From a checkpoint of a small transformer trained on Wikipedia.
Size: 24 layers, width 192, MLP 768 GELU, vocabulary 6620.
Training: a variant of Muon for these matrices, 289M tokens, 8805 steps.
MLP neurons of a small language model. Each row is named by its layer, matrix (up: input weights; down: output weights) and neuron, and shows model dimensions 0-191. Each number is 128 + 24 x the weight over its row's rms, rounded and kept within 0 to 255. Numbers have three digits each.
After each neuron's rows, "fires after" lists the tokens most often just before its 100 highest values on Wikipedia text that the model never trained on.

L5.up720:113103103154112142115149146131140111119127097123124099067169111122151111121111145115108123117160116148123142150163129126130092112089133079167183111135109146153153124133129139157141136150094126159132143103133192130114128143168140128138122112113121133112149130141128155118118109104089130161095132142134067116159132135157146139118127140108149092175100186117152110178127140143148137157137131102161130078119147117169092095166132150126139118156107138086107147154072148140123084060113164164160129142095115089092110143139129107147135110110138109145127123092086126124130131091100136117
L5.down720:119164101078142138154114127143121122123152178118133103134080122139125112117128116162139115114122133169148097126126096145113108122126120135105113158109136096139188098168171153130089172147130102144158106150119143125113119142121119120128154126136109150128128101073145154145125162166114118164158142133149109070152122139130136095076131155140151154150139130117108147093131107132109104086129131142123162156133127084119122117198130105134108123123085160162126140100122127115071128129167131137152114146099065135128076146162143108140099156129057134132122118145160143129129138134119116079
fires after: "S", "N", "V", "P", " M", "O"

L5.up362:137130116107093125125150119086127155129159096104122129114133107142104103179098163162161136123092142144123122095149133120105154135142139111145165115136139160133122131097078127097145071125118143136127099123118170139109127127110161080123150143135103175145107090178140122141140158084142133115174091129108148138116136137128130132133128099106131089186097141138165105163176149156142121088107105156101113122121173149143133140115108132154206131156138127145130134137178138113124106138123123135147155169143134127119109177135092090153075146101128121094123116095109165136111125139092106149
L5.down362:182095156084115142097172133146148112158118170145121115122091161113088129129110148130124116152134094155123110160108160108159141134116165090109145168146126146111134134130108161084111166141155137127114123134140130132177137137102134129171144150127103099110113083120087147134135118178129123116142140133146135111111116162146141070120098121168126085109137089155132114126169074097116128153100167158132157140119139134150104129145130143117070097100168115143117107102193089121131135121108121143113133120121136140148156146170121145091137127132073121083138103105132085128119126145127112163
fires after: " l", " N", "L", " L", "-L", " j"

L5.up611:153157115131176093097112158154068125147111117149200159155157155116111121135144138103126140150161150089106093128126114091121114136105117120107154089189134104171130114130107145124121101126111114147101109154130107142123150112107127129154145153135109115138092162127117088122123100108133153095151123143137154117152089119166134121166108161119102118148144117136116123122144130149188115172091120166120115132129166143105093129143157146131068152165126110117087114084098123143110141088123111081110123129108147156092137135145134114120087145113155120078122178139140152110152145098125132111
L5.down611:115158137148141111096120107143124149151088114138118134145143158128105110116147127122133143132152166173113092106158103125144111117101094164130123123125101118128124126137120114085090175132163153148137113140142153110144105124146116091152125150100131122116138113105093148195110149099069133098138154091160129079137132144121144124140106097166140208143163139127139121102116146202122150101094139137121123187115147116147112103148103136138158128108156146150122135094150126146125152129151179080094094101114105134102138125100124099123126149139127132141102128094135126176142099166122090083
fires after: ".", "7", ",", "9", "6"

L3.up458:120114127104162099127177107127126127124142183147089142128154125142110157123082143130091168093145124096117115097164132114140184182144156165149145156140096087177093149151101174107126148102108150120047110130146114097128127099124181127122129115142088123134103097090139112134104123152091148145148099097152119125151114117124113129104116135097095063136100139136178100149141130125113158144136128156141116121114137075145135176144123141149159148147086172118119106099109119145139096092164112123144108128104131120103131131111125127138125132116108126114104124130152131117118147120128165108
L3.down458:143212163109108150138097117159153130171153174143147078090138125134109086155108151098140109110151152084110119133126121103155135154129162142117153087138133118185087141094143135087168115112139095111119161123139115124106193124153115103095165152116135169089151141131118121119104155104119149107087132137118130132135166167080116111128108102148170123109078094127142084134132117141116135139094106121097106149132142129089109114164121137133093115133129151137157113087137140136152126123125096140132146142119153136114159145108136135170105155084106131145147115114135133124125154142098154115
fires after: " T", " K", "-K", " B", " Nor"

L4.up598:122068113092139107115164131145073137100120147143102142118124133111101128115105114123120176135091131089150145134150129145103118129094113175111152100135113118130093126126110116118139202103121097137118124109096140157107116102152180104166134127162112100144122084121129151133143087124119121141133140090170169154148091145093119137157141105157132104139133077141131130131127152126124096116114140121114099114105149144099123150114129138123157150146139206185055144135167109117156096101144134118177133133117150140116098127130103126124139127146171075117113133180129132125118131128134106131
L4.down598:164163107137155116116127145152162146114126112141120147164157138071137132137170115098113135160154139167124101100143156087087127067110143181126115125133158130146110146118121116123131105120167127141143119067129118160107161116117103159165180172152145096154117164112140137119117137111093102134126103110080124142121168109153140140143142142122112126121094136129097123130167132105122148113101076132124168140136139126090111111146114089128124106129108121127101126095138131114147158178139104151139148088135132130084123151159159120112129109085073187120139131116091153172124115125119081127
fires after: " S", "S", " G", "-K", " K"

L8.up560:102179108156105137137083128100134108146187139107126133114150128110100109133156123147156174130168168144171141112090141097165145168160118171145136160133139140139129154078101149115093119105195131121137168142134128116125134131094145136179151091127131153134130123099099096170142123098115133156127169116135145124103123137146104118146145181106149096131115162126139143120152152107109126145103138129126131117099117144144103098164096153172132146120085132091162105155117145118151126094128135102134136139115123123120116112062109168149128056148100131098140132140105137088129126108143136129
L8.down560:136150112137095104172139178148120104126143152084109125164162129141079137143110139149141134145179116202117111133123107126099140174117115079122113133149116142086104151145109162062139095142107140113151089118123129093133111136158138105126147136148113126128141105133113148171111116094100128100120145162146132130093120125130105122115158152115111141155148097121133125133123139125121129137110127158168100138104142111127160120130110129103086126114190119133127126123119124139104106115161166067197132134149124127119094113148143139151131115092126169065130125125114133124142141184112192104
fires after: "m", "ch", " m", "end", " Bl", "all"

L5.up536:150112134135120165133175142127104121158109125139145107089128102099117086111127125124101140077130114181083139108110103128097122151122128118138128112182136118132103121137121109147111112118121124086125138105195126133129168145122131147128138116103092153103168157122116115127113148124111109154157118120168149131154130096113182133132108119128077138134131104127107149110166098188114087159116181166140136097120107113124107106112143159099126106146087181105118163137120158136109111088088134098174185123103147114110122150116157101146130117159157133167095177159129117122103134141150144129
L5.down536:109148114112141091139105115128160112120127130109131126099116104117116100127137107096174131089131105126174102155160132097134114126143157146147132121106139128149112121113151112130097134099183157129136142142113125074095125144160094161145097088127106121167125119125165157133135130153122166140157144175144118111174111184130138109127114126143124159128138119146117093086096192109113139114072073084159141109134150103136166141115126164120109112114148104149149129112118120141139154067124138171126120123134074135183093112105154144143141129146112126121162108154134153130103118166114077161
fires after: "R", " n", "D", " R", " M", "S"

L8.up638:102113091100108137111117103105125154112138108123128112102170165137110129140109163122099154085103122154139068125088154116143127125131135134136126114115148079067123120128128114141136149157159175103129156149120118103086133142135144159172147144145134069139141112182165135120144120132138073096106144145163110130055123147134143157138114137148155146093117106129124164106155130119104121106159142148085127123134103120104141139132124107152108115125134178149131111141129079136143142131161064133099183133112132145089117109114097135117174124135150190113130136100109146143116127151153116123
L8.down638:136160104173172163151149127139121109136123120145113155120127112107133135153109147130078159135135141154136158130146146127142148142059098087152096132124115170078135125141100129110154115113137100135126131106121131144123159082147134140079105143119122138106080134119161144102110099151118104149118164104122188149155142148119111115128139079173116102118177175151135133102153142160122094147102134104120168137098119119093129109128155114098090135152120129129112135114089133126160122137126148097152104148116086127139097210116133131113106089130155125103120174084172107136106144136115140129
fires after: " L", " B", " Z", "L", " ", " l"

L5.up72:111137107086147101117132167087086108102133114107129128090117110093099120109100080113117124157107092102123109114102116108132188139125114141155137075178132153135141153099130112117108147109095131157099118126154097135146118158125101117104128117128113142088112175056151138124127146104118136139134126147196119118135137109147097147161117139146140137179142156143111157135146128138133124162142139146116089146140092090110123144196113164142116102191139127121111125177147122131109126084143128112110133172130121134089106112143168092139137157115154158126154144153134111088131123146128116151
L5.down72:097183155184120161140133130123106127186130093125109114110128151103160111140109168092121134152099131155152159110155105126143107117104111100114126104123095172114111153127154119130139147138160112103138147128147146136092150110128182133121112122128124147129109098171061140088136098098101155123125120137157121108165126128111128087143125140100118136145127143124085144107145138147102115101124172154136149134138111131095152140100128189134130116180159106148115147132114160168150100135117161140177124065129103161105102134123147131090125108142115117108111074081103139177115124123133138104
fires after: "5", "8", "6", "4", "7", "P"

L3.up351:091117159121107114113101129107131129147107103106132136123121148130102099149104164110107107141073106115103096148152142154076163118118142107100131088126128116114128068122160129105113142107130146148124163146094163157129106104113192178150159143134147150129178111118110088105078114122108141104105147120143140122100099108103070124133144148139092149179123127127137148154137081117153129112132114137131177089141183174111123111129114110120144138117114114140133127160132117128138145168150138157120140167157126076160147130151128179088119117118172108147145091153114109141122102118118139093
L3.down351:121151122147127119135101091117133109139078153106165095120108113124143122098138113187127144190152147115114150154099120088176152119135147172098127115135111128127158157141102144136129139117142128124137159119184109102152110124110100104108136097098143043111140105126137152146191106154134104133107110147092117120149152130100120135127096125111122121153117128107130106131111068136135179113147154104120134104169160098105124114119139116158182143138117159154116159102143128118114133151131113114127168132123105140123095143091091125100127192152103118088167145160139131104110156127114148150
fires after: " P", " p", " c", "D", " arch", " st"

L6.up585:155108116159082116112117127151126101086151135124130149109142116107148153102158144108142127154107161103096144166158121093119105146133127126137128170104142106147107143154135100125098138081152134170115149118152123136135112136139115135141163120141173106128100110100140173162155090087109143099117129096116161090086124126093113110132133140160112116122111128173135098076154141106127105132123168177082111076118172140134136112132109110190126071174150139113170128184110124132141119164099155098143155105104144118113134117169109147097154121136109102135161109118123110154108120129125147149
L6.down585:143160107107112117134095104111111134124135163098131086105148128123165114072138166140150106128173126138111103113095139097126136124098130147129101082100126111102080114161122145098114082079157176085124127120118165153135099156152139149129155129142101111147124158119140103122150121159139151142063102123140144117144130106139132159096121137100152093126092149142097124128146110134120110138137086134135140134126122171199114125134169143118123122103124127120124125124144147123132142124110179045129071162144153138125174148166128130186089156128136137151129137134139148115160119141139127141
fires after: "h", "m", "ri", "ok", "ch"

L5.up350:152191149102128126090163157093148135093104145132118165135160112108107127128112122110120131128099142088094130102094132112147165138155113113145123147111103118146105146131094137158145114115116136162135130144119085100154115114092142125116121158131096147123129147148152189135120113119075094143119139144145146100099123108110139138115111121100135113121146106179176125079167146119140100127115071113096134095151115184103131097128125162123140137125102076097130065110126167114104133180117143161133111114130108164149148138112130160102110165111161176118103151121106149150124125145161160116
L5.down350:099154152170119120151131148135105142160149131115128083164126136110166117117143130123121132123145121113109171154120132128130116136147122163143123120109147109142154144101123171087134148112157103129091096106132127129184119097125098113080144180128085142129084101130111139136130085140116132099079098120190078107167085130103132125127147156176093128188117143163139100150129141142095092136147171176110170150143122131090161129146100107105124159139112166127153121133148135136110139088148142131123113118072121140123103100095138137129127098138112138172128108146121097106147149124082126123
fires after: " L", " D", "D", " Ar", " en", " l"

L5.up38:126214117132085143106144118106113130087149097145158109104121088132129125103100142115117143133125145156133110169125182079143143131106131082166139115151137131129142090132122100103098156113083114120149139126119163135133113157096103120168128164105135138117153121140142135085162140114132073127136166156124137152100124102141104166140142102061127114158146093083136155129120167127119120126106124144134109093143166127171148101088130097154103103151117087138134182138119112154101102147118115121123120086161151164110140095106144128127112147110135164162132107121116107125139127139157160143
L5.down38:178162181086131131150087143122116084118126141119110166179115112134152128099097120126146104123095152172124138129134154128181134114146079103123145147114120122146134133175102135102101132117180132149101167133175116161120086110130128125102111130130135138129117095157122140125106139133128119095134170164132116095138083153108170148127149126114092156128143113153135138099105143165123120109129117126124121143139113167142120138137105150107058108112104169135135133152084102143114141147129123123121118115094134121157146136135074129125131155083127109115123129090150096108149114061126199159
fires after: " L", " l", " s", " Ex", " pr"

L8.up332:107195117113145126151145152146133134158139092089149157138130146097093121129138147101147090129103147144131116135172113081140138100115142102143118149119177134163082105115112128105153092153093120159126120154099140145175119123128126142164149094114148115096182149091155117118109133123120115151131110174119116120104112147161108140120153154118159123124089084103079136171083122162147137129122139128116115130121139140118078095139138129134105141159145135137110133143144137168079147124101121177099135099204155121109136107145127144114146143139119203116113167158135104143126127142121117127
L8.down332:075149148117126143107155144100093167107093135151106138126107165152120131104123100087089127148169101177146129118172133136138146157138112116105156133142155127087110128150125176105140135136106117159081113089140172087117102101135112108148117096130154137147111151148082164123096140166111122131157119142153124172109090145131113110160102141125161110147129085101137117179079109127123156104157078105112148140128131148173133126125145147149124145111163128166124128116107132153111129134103107123110116104167127113131104132135133145120123119129122151134087174128076142147110122186085097159
fires after: "7", "3", "1", "9", "6"

L6.up305:120101113142137153139161134147081165148125112172102176144116128094112104107076121146107108107165115171134167109155092099123193117137151120122142076160129128151124106148155086098137151108123109140116168134113130135174125124150144116096141145127115146151139144121129113107121160130119098131125145130114149149095095104144094159180078092129112134149122145134108123155148097130146102082097117139142152104080116152178112143157152132126118180157145127152123141102173114133123111090114129138122113143170115111136130112118131094092109094133087122115134177138121116143138129136183117171
L6.down305:137054122127132107134092139099150112146115112115164167114104119139147155143129137119121169106151099186169103082123144147096112146117141180178152124152110081118126118159129153078118120117144129086135160094171107126126116066190123119119125131124133143110093121137115150132137149157141124138095130125142158103142145072122135170127114149129118184128149107110161108145096125131144162143157104133124105133109124161127119095127140151162172128101158121092132140131134146128119128077135135118111144116087135124170095116120124147150152111152128110097126118069117147143112114160096137149
fires after: "1", "7", "9", "-St", " long", "W"